Weights of a small transformer language model.
Size: 16 layers, 67.7M parameters.
MLP neurons of a small language model. Each row is named by its layer, matrix (gate and up: input weights; down: output weights) and neuron, and shows model dimensions 320-447. Each number is 500 + 40 x the weight over its row's rms, rounded and kept within 0 to 999. Numbers have three digits each. A neuron's up and down rows have the sign that makes its largest values positive.
After each neuron's rows, "fires on" lists the tokens most often at its 100 highest values on Wikipedia text that the model never trained on; "raises" lists the tokens whose logits its output raises most directly, leaving later layers aside. A number after a token or word is its count.

L13.gate603:515571497549534524448457483480415512532477494445443520499501406397547417541489508482509421478592479515564515492519492521564542527480503532500505476535468502484473516491431594474450512431467512512486529494512512563519501463503418523512483441538517580451519549452480587573473503521492483520553529497534524442487515452507531495510545439538560465543470453490475536487547547454572501446475
L13.up603:477533477498450485482514508518500503504455470449498440492528572502451444537515503492592456486500502503488495601485484582481467465527466526522548558466496551484485527512471556444566450602504420505504540466420462504509497512512468527463487552482531564542423527473494452494515503539533564481544498463495555456490529554525488532412430550485469507529429427553435502561432535468580455563497
L13.down603:560489516488535488436468498435543436522480573497476533516567504427537458474458514542559398460467540458480577519470446540439537550490489503555548462485481485515468443513520526508493419556439432497456504446543514443469453539587473451480559550529465450568388469533453466542418521494540505555547496483480467441486468582515570481496445549469538455550467457524576559526545527561523498507482
fires on: " to" 28, " " 14, " in" 6, " Z" 5, " F" 5, " would" 4
raises: "ander", "mad", "tern", "ant", "ure"

L13.gate124:569507444483454482423564505492420524521451481475446570513530495508572438435527519465470474443495462467506565524511519505503549418491460450516490566513509498557485505489491464577479501494467529522488464481428527524432399557504477533571525506476602527526552442461432498467548453488469484492481535455485429505501462493546432479519427500545461501560531552537466562547501555515496513522484
L13.up124:548519456511501544451542548493462537483475448523479534465538534543436446496578549511520495511478445484538470521485505500519448543444451529533475534449462500445543499559486462500505472476475513436466475506445522480486507472503480473421526487510568507466539543503512549537469545549489462426532500459437478501495435464515423479498572470518442400426528463480423477514484542463468487522541
L13.down124:464550539478506545539490494449525495543546505501521500557462527493477448536473567479507530498489594541474426520545478537490488462500556477574481515459479463469554586535498455547537539495482497503526504571494533499520580440531519525503432472468472436536553518570489480445492494487554495533569482542468468568368522515474391515492519476476512490555553471543504404488561518471597427487511
fires on: " to" 38, " in" 21, " " 9, " In" 6
raises: " his", " her", " himself", "ett", " lead"

L10.gate443:493487416495497438506532515484476478494490495531546513432473519522516545512528491526554534501617512513543492417614460481532465526428487502502501554476533498438457531464532517522524492410525497491512493522494551495575501547462480501517533570456557471471412562498495494498522559430465378547518526423511551488488545539509504501460584480499567513530424460491550470505539523463492483468522
L10.up443:475488452591531538513516444493550509504524533500536461471438407529512508451471461466503482514509545462509447457497514577464510520521521566512541529512527522508461506556476452445512539517500481500473497457468495535442502481505413544497530456454500552518522485546441522518435441519498497487503410531488473460556455492418510503445576470471470485476525350505491559516545469506464526495489
L10.down443:427480474538544528489507491468538515497494474522527561502473473508495509481458551503562555511512429610494541474511512392498458483519531511496502483384563527475557471548439413485513525510531461421437496454494510520469555477455520479502459537499534438447533463419492482564474531517486405469511530495540442539571438539473448513447566518448571491496534458535468420529521543465472525530545
fires on: " " 53, " C" 7, " Con" 5, " P" 4, " G" 4
raises: "ling", "Filmography", "Schedule", "led", "ried"

L9.gate852:509461503505528517537498515492468453470518486502505503455511503512460597504526508557552514492503533494529455487479529462533472530436472483468459493521446555457471525472552488503471504478556519538571471387492543491561483437537521518539519489454522535507486450484547428448447485553458508463527527526575504465534446505466381551537464440450477491485524560550461496509506501490498426441599
L9.up852:489539565498535498486495527534436536556520510472481481531516511506501529526468481489514492492533441534466496562454553542456499511475495551488455528552395526422497438457501469436503501389464461502516515474519518525497497532499483554451571531527454480467518475518504508489513503420485504515531576556452473553479427530505478493575518477485544517509529475561413572465517482553502459402577
L9.down852:460532493420517493488554475542551526493501452432455560515490419464501451465488407520584503505563500550502439440526461491543574551456503458505545481486467529537441463435469518506520475432483523562443475521485561531472425511511444521538451508492500509463529469554551502514501561451433498550488461477525572527492417501480465527478517442538477470476550507477465492444473477545443417439564
fires on: " at" 53, " of" 28, " among" 5
raises: " least", " two", " three", " four", " six"

L9.gate1146:452572522534517471467445459601428472533491527553494539498462445536528491553475450497478556462474549519518459467504585559512499515474510448531522588491537511451480497445513545502557473496539542480507491411509428536559546480502475513451483528468550449503420554523514454458530429490479447438479468566600445468517500462526467478478500530500556512492484435518462493422541515480550587507503
L9.up1146:544486530503498513479491474551448498558527536524443551422525515511481477478490377540437510451460589460496482507506530507533516503494484494523494583468491556451567474501511490476462517450569485432530496475432421564489464522559477530517555514495548506563455523563546475464500502512517425538498465514567414581528510437550527468543512485472521491497431518501491489448513535510499532487590
L9.down1146:483484581516474519470517494591552476581499553486482446598516553458458544449489455548464571553538491479516531518510549590596517530496442617618474516538535505500467493540495519595501505539614528513492559538445471464532506527550527517461501495497513480439433456542512430515472448548463557484468407475511459437503518456570543482502480495515455568487477540549518509442557485479474491526492
fires on: "C" 32, "G" 23, " G" 5
raises: "iti", "ated", "rus", "re", "ree"

L9.gate671:445491529380539464563487468477509526515484450548492551544494518425456419495446508485469495447470448444515477456581490504447489522522534564475524483501527519504514483529536489502527429527507513528571512573496539537511400482526445508470474455511522495474514484500541548548487576487481485522428531452515512570553503537526480537475520507459559456520476467492526415515550499455569437542518
L9.up671:462490466507538487453474458536519456470558485509487540500505464451505576530506435538490478431435466444525585484470558550491570489482514503495460408562428545489528458517466484484506447526443456591526485507534549503472432462527482557551476455501406544460584487475518558536595545475519515493516582499545489456532579513470464455501540448482509493429499565535447501565438497486494531426448
L9.down671:483539536444486383498452483549460543480491438504471521485459462519499484478446515491454531558420467527488456490466562498502508561461561584474476529552497560514540477550469468500517526540501476466528457511531507469464431534475486500499512481481570584535509537518539529525559543462500470472545587509486463483588533527436425519543539485480492536557538535513539500490543547472485548479509
fires on: " |" 88, "==" 7
raises: " 4:3", " 3", " 1:5", " 0", " 2"

L6.gate741:516550539448462501484484520502507515531465471509482525480460400569513556569493571498507491481520543490417522439469524587448432478498478395537531467537546479481521445487552498463524473498513409500512491459464538493505491543456518438441539501495581417464493506494521490496491527437513464472458489474492449478576469518498503401482405538461487479496522487540578478515487479560472580522530
L6.up741:449493527464476474533464521448498577499556520551500516466537460462492497459502520514449514422503569544473556535458503509520538484493413458480558534570445475504452458550634487487454486506460487534478539524451536593501497570432491513557437505482545464607506442497533475482464486416488488512568525583406532464520480460510584538554478510501542489550490503547513507433467518509474612539513
L6.down741:522467457517445593538472547445515536466496552449442484522548512511489485471540478491524502517590549540472540488488536527520442483517472536486539505536507493508464576599491472434493472528505491521595588463512545436556493490517493506498496445538498493478491473453536527552492474471477521483511389451526403442521519440516484544489468459542502486500485492489618477545522488542457503452481
fires on: "th" 27, "s" 10, " m" 7, " Th" 5, "t" 5
raises: "rea", "rus", "res", "ree", "re"

L8.gate981:499549502592455426479549478455535509514502480537460467492464491563514446489485416498490527412489532479489450506451495552507515499510525489503475487541529497524459468477513504489554500466528508451539578525501444516539515464448505512464478497511519479492530421470448503551525548571466471599500515428535431570487453502485563523488491440489549534468516455401478522492505456507492499520444
L8.up981:479493414472471507532518446452497489507504568519422477463452456537558507485485548507457487511457498477578435458488435582575488538498414485508496495518518532507500561525507575490527521445469532511534525559441521488457558487502486471465524526561571543512514479460525498493525500469506448514499477578484500533465589523465531505448533491433488582557531441482542517525496528510479396480508
L8.down981:481489564510525512483456470577533550535544500467473501557509541509489522528418443452466531523524546472417510499487529437523499428498618525480494515558478442461517557505481523459485524520527529496538511523498497505387451497465579485483533476524449506481538475486522542473475543527571471451572499475534492542533512515454477459586500435515507434523506462486434471564546476492444598439530
fires on: "," 59
raises: " this", " these", " they", " having", " where"

L6.gate278:454423486574551454531443539492607473543522462516545424530525537453452574465498527487532517458441457457477503438460511500526531479571508483456482497475473500446491532582465487552522505484478528440535495473510471470529499500470516490546432498461517554501462494475422445531522458475438425476486466549414482540479477482612568455522483544469494460483485507530546486463433448533493455480488
L6.up278:447449464627486493493424520478534488534491450472559527512474468454526484486467515467545532465452467519453492455462463522505491556438490510482499438533515557414504496515499448572507491524489488493517526477501498460506501547484534577539495538504482551593511479476453494478507420530561444532443541557528478513491418486515471465522493464511454509535520495502482557409454461506504436420488
L6.down278:473527517562487480474488513459521480438428461482488452489509444468452504455473545542522483411433535510516486529491491512529484459504497488493556457578413492504514513579489476517473491549427567489407535506551531522525485450510501523507506526555569546492484445477505461512467587463487522499539492499563501501494395507529504443502507496485460516471517548528463453565531556559506500507483
fires on: " more" 19, " how" 13, " so" 10, " very" 8, " rather" 7, " too" 5
raises: " few", " much", " far", " little", " close"

L13.gate514:499507436424553571492454453547391469543559516516472522474494535461526436507482475523502502511433456425487440500533553528544508623423473517493492537473532502526560528489541497559499525479480540530494428516482550458443435562465506512462500513517456490542581523497469528471513512459518466537523574504506481509495518450416545567547513487530478394526520569516507530503554481571482533530486
L13.up514:460472512478531466529525488518455479563386464481432461560498554490516542520528468525519413515441469536558475439557531471495564465563483517380528466427512463496445457520536505509510575443514513582480500491414460568510455516524472517464563440458455465537513514504557501513548493536400469524524526541498496532477436515409481526494454518525575548524521585513476534537505494458490489478497
L13.down514:485602430455486522471530536547500559449495501498544564548515541505433522465534497412469503521524479466500474536466468475477522451445497530457494547512495557501517457470485506479483477454527455517437506497495550525448510447563485472529466550519568450497493534523477578556515560511516441477509546589522409472506515507496480453443552448490461477502526589519380528544501511546456531492548
fires on: " (" 25, "." 21, "-" 20, " " 16, " 1855" 4, " \"" 4
raises: ";", "As", ");", "Total", "\";"

L11.gate539:567559564467483476491497479501490500438536507493473536587480457487504633479483527462513546434509526498510582449471564471463542489451449467506407504532455514539497497386505477484533514463509514517512522454456502508482529557462512484511523470549576519494523538562494471478529514508504490497492498467491525527513553436512434481494507516550497581443421507426465430485514540508543449474549
L11.up539:537595523487535465503485517517522619525428504443442573516443530444514537565525528492523509535598521573502500505471604457484506502404496494549454474551509494462527471403402516486486467462489529546532466481573471497460543554452566538510495545504514526469560518419491483463523485521408553461461572471511490524499581517521468511498511466482499552396462450491501473456544549509573528516503
L11.down539:552551453513563508422487385497508523497428472500520457573532560612530515484419516440434532451505531552509469478456475545549540482449394479477509530536474484493549513516547514485429518480474515518430474499487499603540527555441493493524522487386527542564576474484519510473589556472473478480482550500476473494494510492534419564557551463550459509538522480498477479503524512513579534521500
fires on: "'" 94
raises: "s", "sia", "su", "S", " Moscow"

L9.gate824:553496479433500457443432494510508467518461473511538562458475530538461551558515508497493513540508486498557528533481500488516480490549514545452527440501448431513420502549543488486503497580412506459484475530460501525440530480526555553542543540506462467475457541480474482514513471425458535471485488486546518435580555564475479481483530450508526478525513451449458521534469452482531483463474
L9.up824:498528441541511508504463533444502503539486524520490517497527477571496526477481461494505505524542516612449516495449474434497496504521526495512458478524442464510439519499538451501523486550480491474529465555387429463545494546467493567489569485509483509522478536502476463467496425499521510513561453534590540512504509573547437478541565508491450481496529492490453506437403467441510489492440
L9.down824:553500456503487485465489484527473578573531484489573478513485508569548560555510546530448497517495535514502588544466501406453568516495516487489492496482528499461443442455491523501506512568538432433570462474463457507507443525613505565478499527519489449552443519520452491453514499430430570531518517519509532511544537472493466443497492466471520490478489486494454539504491555510455491511481
fires on: "\n" 35, " to" 24, " |" 11, "s" 4
raises: "==", "ever", "===", "olo", " linked"

L6.gate1172:453536443517516423593436487457588484548485543501436543488538539472458545542453481463517445536535546523474556489570522457575560509449528493515493532556486408459507448513473509484533407528474444463502521477545471470531492531480527521507478460554525487497531456452554469498478555551466491480520539521492416495505538521531488488463424501468555469501501513502424504509532539476474570547505
L6.up1172:544557464509453483530510515486550537493449521499469452465495525546463545481495527476527593490575453528428470493583560491572519510517450498427447552430512468515487522546495505538492429486481435514475576529468499471483490477542482490528528475482551417522529551518524464538536538533421459489524450518436587493541512555499523555432565484436539527567492476470502508450578492497494533503476
L6.down1172:518440447519502550554449498489537480538513515473423568454522487514450523622491531543498445492499507482471520544515465515521456440425492448586472499505479425475541457495460560454544431539504418537544480468505483530542461472469485463538473512516447487485541549560519501511471497507467445467516452485437497497441583509453550531494489561501482477568541467458424413456555500461501492563575
fires on: "t" 23, "r" 9, "s" 8, "m" 8, "a" 8, "p" 6
raises: "ty", "ender", "ence", "st", "ncies"

L10.gate46:463469447440480507511488492551502469558507488474515555552503494568498467434527539489466447485495523450493524454527457485496510399519549487547470577437493466520493543513530473535504519510507468443460499478522497475580398528532493469585572502481523495474456544504511462541519455476467515473531476453604617502433516505571550528457508486474571483416468472516468426497522538487517509503477
L10.up46:534485433493459504456484507528451491550473490484480581550525550644524472489468494449528454462514517465449501464515483512598503433485464490449461565478473460537465518520471475451425507506485459566498512538547518472532423477523473487522459535447452507461531484489501500468435516482481542497408457447477611523480484456532485485544465562481481530482462493512468467534484451498556471473474
L10.down46:516468487427478534434538492511476493486483484509509485546430515504525460486467479497529523540532486511464535526520461593471535575487508470473459574510562487517560462553472510509524498564443540545489458590473399454498442560548517557478500509525544498445461517345505524504527563474531456457476462521547505470484516470501528544577491523498428429457515549541468435422497487531448425481435
fires on: " M" 15, " D" 13, "d" 10, "b" 8, "f" 7
raises: "ice", "h", "lica", " Career", "ica"

L11.gate792:563407490519483430460533416582491554546505543496504452502525491489558466559488524424592541454497535597487555482511560484527505480477472476426488504505471536525494450501430423463455488478477505479450523453524543549534488569506509465559477523512481529543511522437443548488573454514451542451482570509463477500458512471508578495556526513522546484475560444521506473546478525548525469476481
L11.up792:443482487495510452564557474541534533574529518483472471523487514564492573518495512462522463412485477585436500537447587546454523541557537521583501536512444509600537426505497564462512459523519482532431496495506493543441528473439506493496564527471513557559508517542493460496511527521526505463531592547486464463465575453464507538590487485470575517496517602549486452433542508521533602493554
L11.down792:474468541447521529489487471511519535517470490446481542469527533530493503531428539507438482475546541568482458482464497598432509521438445430503397466491541505475527482480531448514483490484442535462525483428446518543493518480445479442559466495424485506425507523429465535496544563552494483481504548554555470572510580468543453484586514592533522569534487453452516513424570583451535517483507
fires on: "'" 81
raises: "s", "she", "sville", "ncies", "sol"

L13.gate961:466512452519455596554487487571534456479487524467546505514486547456515461504445455515546518529522505560519461508470512582531436520507503537463555474517521510534476518448521534532437542404493505483556520444465528499513470467539462498591509466542474504484532544527527502500462537515531517438544498470519507485518488420520516459558470488498444538477504562503548481542474604526482510567619
L13.up961:530585478550457538570480494560529462525472552538533515541532504537569464564470503501494462530452480494466504552491498477581564470470540463489534476470511541625549488489539553521433521526447538501528462442477566491539445523515583501462493476515468444537530416518531469477440541434528485488476515518486519537545504570472488455483493540521473503519549536560481525497543522482528556537497
L13.down961:506488477509574657503528498529514510537545492546452458462388552481443462448506463497498560490523526466560519477492534635451496526529509445531500485526502501494440458471511496499495499472457464556536485530498433449508520549489468490610570583506486494420465492494498567508488557495531572492521438463504506518598510576463453504425488447542499551609465538512485530505542474504560504533538
fires on: "S" 21, " " 17, "C" 6, "K" 5, "Shar" 5, "s" 4
raises: "im", "of", "ant", "au", "ar"

L11.gate739:509575477475506523521599540442542534568455524516523493490470447443494447499552440526524479540520442500576516444485515483415504477481554493476495576530483509420472483566557508538469511473475434571535462456500483489490482401452501508531567502423469432464460527445561490499469533542463470509510640480492490492423453546441399546468409498471573552534486496513527496475490506456496480481458
L11.up739:561507440551524467516542565501498505578434550593553520535535468454554388535467442461574551508557507491570533483494465539479482505533485540414505490563517521485508471542537481541511533496479533513465459529509487494425530408477464486477549503499463447491459530548524430434473546506447494505497579493518510505421493576439460493442474479494570507532556454432513484557473499466449453448553
L11.down739:459497466394422477512482491520529417520534511439546647503527488478503479504444481554409547488486531471493499457457484521497493537530524502512448485471467529473473486452455516545468473524500488468501519437453530463494458469478578541507506527508431498517517520513479521471437521455452534507524543492506537468499469521445507545421483536504426542485477478467527522508518505527484509511508
fires on: " W" 22, "S" 11, " v" 11, "." 10, " A" 7
raises: " \"", ".", ").", " “", " '"

L8.gate133:520538492449468490464409522449419518532491526547451520517504469459512551494518574554536504492485500484431479501530489543532555494471500439529484563439585552502497405451551491431474458467451512473496445431551517521509505532537518484450485581442574449478478462486541530530508467534468556538487563419512505495552491477443528538501436552518465463535463444485495481532485495399483495551463
L8.up133:574547416462489444517391473497481510527526492591522462506523427509506533437460501440514517435474506498392527483468554530532479477405497424561447429501423552509540416472482548622417508471541476538422546550487550563489489535472495436546551508440556563454519536557479587499443449484502548544488506456476469528474482532478456528525479474525500462523479519553491450508518439454459494497565
L8.down133:515527556415528651497516539493515478441492473512460469494569499493509540507530497501508506513460509554477496449554482568502496513517455471549513519444491518446464550513482524554475427525552508458469539475440550484533477470469421485537609520442533485528480481480517534502503479498462429490551442412530522479508529460453495572455480518527504560502469523489462543558506478469490521579506
fires on: " " 69, " but" 6, " in" 4
raises: "ri", "ve", "cher", "rid", "ru"

L6.gate696:541517461454464497537485520448429513516492490548456533470515473500496502451503509471519540553545506448512434485435517535545551476510491507443459543443467519509517489562474481498523489509482504527479560480401485477534529465525503459400515486488505505467496517593545514497553534463505488493420593498489529553541506546514514516479497508477479526537533534462500457517528470470454530515490
L6.up696:556564474440494516477481494455566484466520490560489506454488448511498478538477449409511512518506498469521447487513534521484584428500561474498528525439408521527494536520511499479522502537465530533492495474420508482477572530491538500422492475457491523534542535537504478466569543488512479530506568462469529509526543560543555433468465552458461496493476532512466438452591539485487547502581
L6.down696:511499536452509505434458527552479506522477500495452447559607536542480462557479491502472478447574491518476538503456476553497536529533496498478474498493487482504560506511493497505527457487563502528492527502456470466562524487487441487475420519508520452478564492515458489529493554528380533531493527514474478532525453476520547505463464475446524489516496505521492546449520533491508521505463
fires on: "-" 46, ")" 5, " of" 5, " York" 4, "á" 4
raises: "old", "century", "rate", "row", "late"

L9.gate622:535532545473541518507494521500511504471554525497480472534512498562493519516499549524477470427558470508561459509507522457516521553489543507524554461511464531487463482514438542489460493494474525558499571480525549508485454512507470467512413458498524432527496519440535514537468527473517577417502520450477512514488518505559491534490567529450481521487519521492572479440507464551494445401510
L9.up622:537514441512495489528509523492419554468503633539507544562464549488478497484494533480572496423543438534517505524522570566421465508459546519515515530499541540527482438554436400512460511530461473461419483429447462501459440484483486484512560496556500465514512462464553516519544527516515536491480504468523470544484467418493547520529501535496495498527466528498457452452534486530443445534560
L9.down622:484460492491505521471504452518518460514520543539494578522483562433501512463479444488576527466520527631503457620508523565508565550514469528494505532546453460533520554578470507484478458473415512455478532551540454521505469497477548562423533520495444516465586417535470461522518569491497455489532430400431454470476455478496538538547509516502492452498515527486529485528509471492438476505510
fires on: " of" 70, " among" 5, " is" 5
raises: " four", " two", " three", " six", " a"

L11.gate411:470523478495563461482536499486485544489540464513444531528476506518500577494519548514540519592522477532447466548481547529482501462495512436447456485503520495466545501487489490485468503500598517517390584510482489450466516498424521492491469527433503504503511532480451537482478463496529438464455475501566481541419484502536468531499487459542519460459439434570510518480486550490500530392596
L11.up411:457495505463545541518495503461473555518541543576548524556510520611427518582502447488552460499470423555412432566549478573482463497437504483476482488501477538502512477529479474477499528500495561511511484476507487549510462450497542555541464398473499535546454508453454474607590496503502482459498532370530473557532526442566474519498518431502574552445470483487498541507480500545503503479499
L11.down411:573496448519508482447551438488510500556522483514448476450503499480490512494483490465581465537519476489567492525530520585505516534520453584513454475525449489502494533501488507493595525540514501447433549463423473399410483446525550502465488482496517467499440525507509505532411553517400535538499505454515480502475506446482405481513485490454476442541509503515464511484514494527512491463399
fires on: " to" 53, " of" 12, " by" 9, " from" 6, " for" 4
raises: " leaving", " continue", " returning", " enter", " entering"

L11.gate480:450482533543483428530450490552542523483508429485503512505556444514500581433493473475401512485532567615488564505491480479512506499474540511521527510482467526572530493520499481510507483634491526524535489464528478511493554474558479516525492443487495546599435421419474451491515460614534491494491510476502495551509474499447530470441496542543438519544567486458463572503522478464553544590451
L11.up480:552542512549454461487438424546542448500509526504489542495460504543469564495477515494553502486466555515539523468515526573528454481481505425532517506454523556580493574576491470503436490588523485546494400523465575447552474537471525538520534471514543505497538492456542533523486465509557559416485445476452551587543555567422524474470559528592428543577470455469512510498501508572512483548469
L11.down480:470500456510515532458520483482460459490533496491435482441486484512535478468523492522566502478491502484554463471494529596536493530547489515459534488541517483562466501509568539445522549514476480490567502529468476437470513533551473465505490521514520494483509506487485554590492504522528404497500498354556440537521550450506512556388485493552462524497481472462456471474492514478443454582494
fires on: ";" 40, " as" 29, " (" 19
raises: " this", " see", " these", "unless", " however"

L11.gate383:524463475504541434574499502499493447494493458543503511518510467423404575522515557473478550443485555430520409482541483509508530420458492517456495464538516543527451493541462582510481569495478457519571459540505492524502492469519527454484483477495473472512529565429522523532520587544484534527517556522486412421534458520430508503533482430429523465545478520470490593451476535527510458492444
L11.up383:501482448489501458496530481507520510516527461567508563522500526522417512502544556458529478519443496475462479491552511532535500418502473509495447460575454555532455466544438517490500534486525441465602497521490458528507484473542482491476488483491488510483494550427484514486535529525499542565529541529503530460527473539414553466462486486431469446562478490502480562472519533538559473480458
L11.down383:451511507442539495553454407535481513521494500551473521539484506523495584492514512570489499466496432483509571478505531552493529543491449423504467452502430494570426495544478525506522535508517524438531527510484491504481485490514540534559515578467514512552531471532458447474440507468457553448496583597479518432514560483474453489507496447484559547559515554502541487499488510470479513601468
fires on: " |" 97
raises: " —", "\n", " 0", " Source", "lie"

L13.gate664:462530500460477542452526530549515469446463507482472591532529585512476500390538428424554549517455432483513469507487513464495490497443447504550517526450509505502426535571554515446471463496486511543500436560466451501559537530394494562502491495528458516482531489414478469506529484524446541564532454504454544521478529545401450500463511486542575558550506510466502544496488524451498494422463
L13.up664:459508486471533435537431515512549474528532518537517540504442556542441480489446536522431511478473529501579515563497527576509471450520427473552464527561493476458483522541505504484529490568515474489504539496516490430557420508524455465475466521515517495427477508491460506442452546492530540495554494540512503585511494456453448577479441532472524456477483507501466457457494552568518462507491
L13.down664:501500529533503487551454465525538454529441555402490503465516586444457543475473541490587452474548488474499451462469457602501440500501523514518501536523499535541524477482461481570499521481474470532534502536513530573517424528459452472474442525479592369473451446451505574492516495401479540484460515563489479529547534432494575507557502518492477506474471514520479556562500523511536495519492
fires on: "-" 51, " \"" 31, " (" 5, " " 4
raises: "act", "ulation", "ence", "alia", "al"

L9.gate39:564495493508536465437485513491505476596548506407493514474558485525488502505453490454424434512502528503563462508491517481451528511471539526538488509509491468467531498462513517537485479480478510547481455444431448480418463534443527522385521459538481450500457512483442450508538567458532528450556460423468379548472481563487478508528534468524506527515494517527440531497555432480483483526461
L9.up39:487504548510529454497467530457573512564539552489559525445540444514515496491517507418430448490494593479526495521492444550425556495530490522525423551458485504419457551486549507539475560436451474505564436470417431540492449556498498512452497482511584438492465496417422497508519565453553493547527498533493439533440494495530557532520513451426521516481501494502441491513501462474544499521498
L9.down39:483474521532546540486535549496474524473463493449532424488523488491495486515487537446363504443499458461477478474443548489470550524471558542516528493521483428434477542590517562472512481443467558585506480511428554447509564470495463558478515522496497425509439533501485544499518478439490478458542474504485386517535522536450516515440481491444485428510508573540481412481454517554495504529456
fires on: "s" 28, "in" 16, "n" 7, "on" 6, "en" 6, "an" 4
raises: "the", "au", "tr", "yn", "dra"

L10.gate405:512513517493515541530514548487535489524503514515472471511471465462494479475541524457478478530506540450410547491540597476568562447613472430547461395445521533500496515546501570516419459469552505532504515528519504463523560580519478455486552444551480555542540542496473510490513522472444491430561459523522512488571453506523523550459484515504537486526427519492491476462497507480494475443484
L10.up405:510475508456516556458495534523498518478526501539518516496511486449507494483547546482485508517467510462473524453539652498507499517550499436477523428523487474500462562524509601484457419487456607515468450465514446536483479544486485451477522404476470516547552524505458508469494468501476507498517498511569455497454438468518516528499477434515508526485536492446523552438453479517543539472478
L10.down405:596494477457530547585542524475405516493492481480507436509442492532512547543459474494471541527477551482497544492497500414521547569452472520535468548394476499472478508533533589448435501502513504468489523528508525467526489524536547530496539433530517609503533563527438565492535536465461463529485472473551582496598523480525519555507517493452470458556424517569454439445490491469474511511445
fires on: " National" 31, " state" 11, " State" 10, " Democratic" 7, " Parliament" 5
raises: " Route", " Park", " Administration", " Government", " Republic"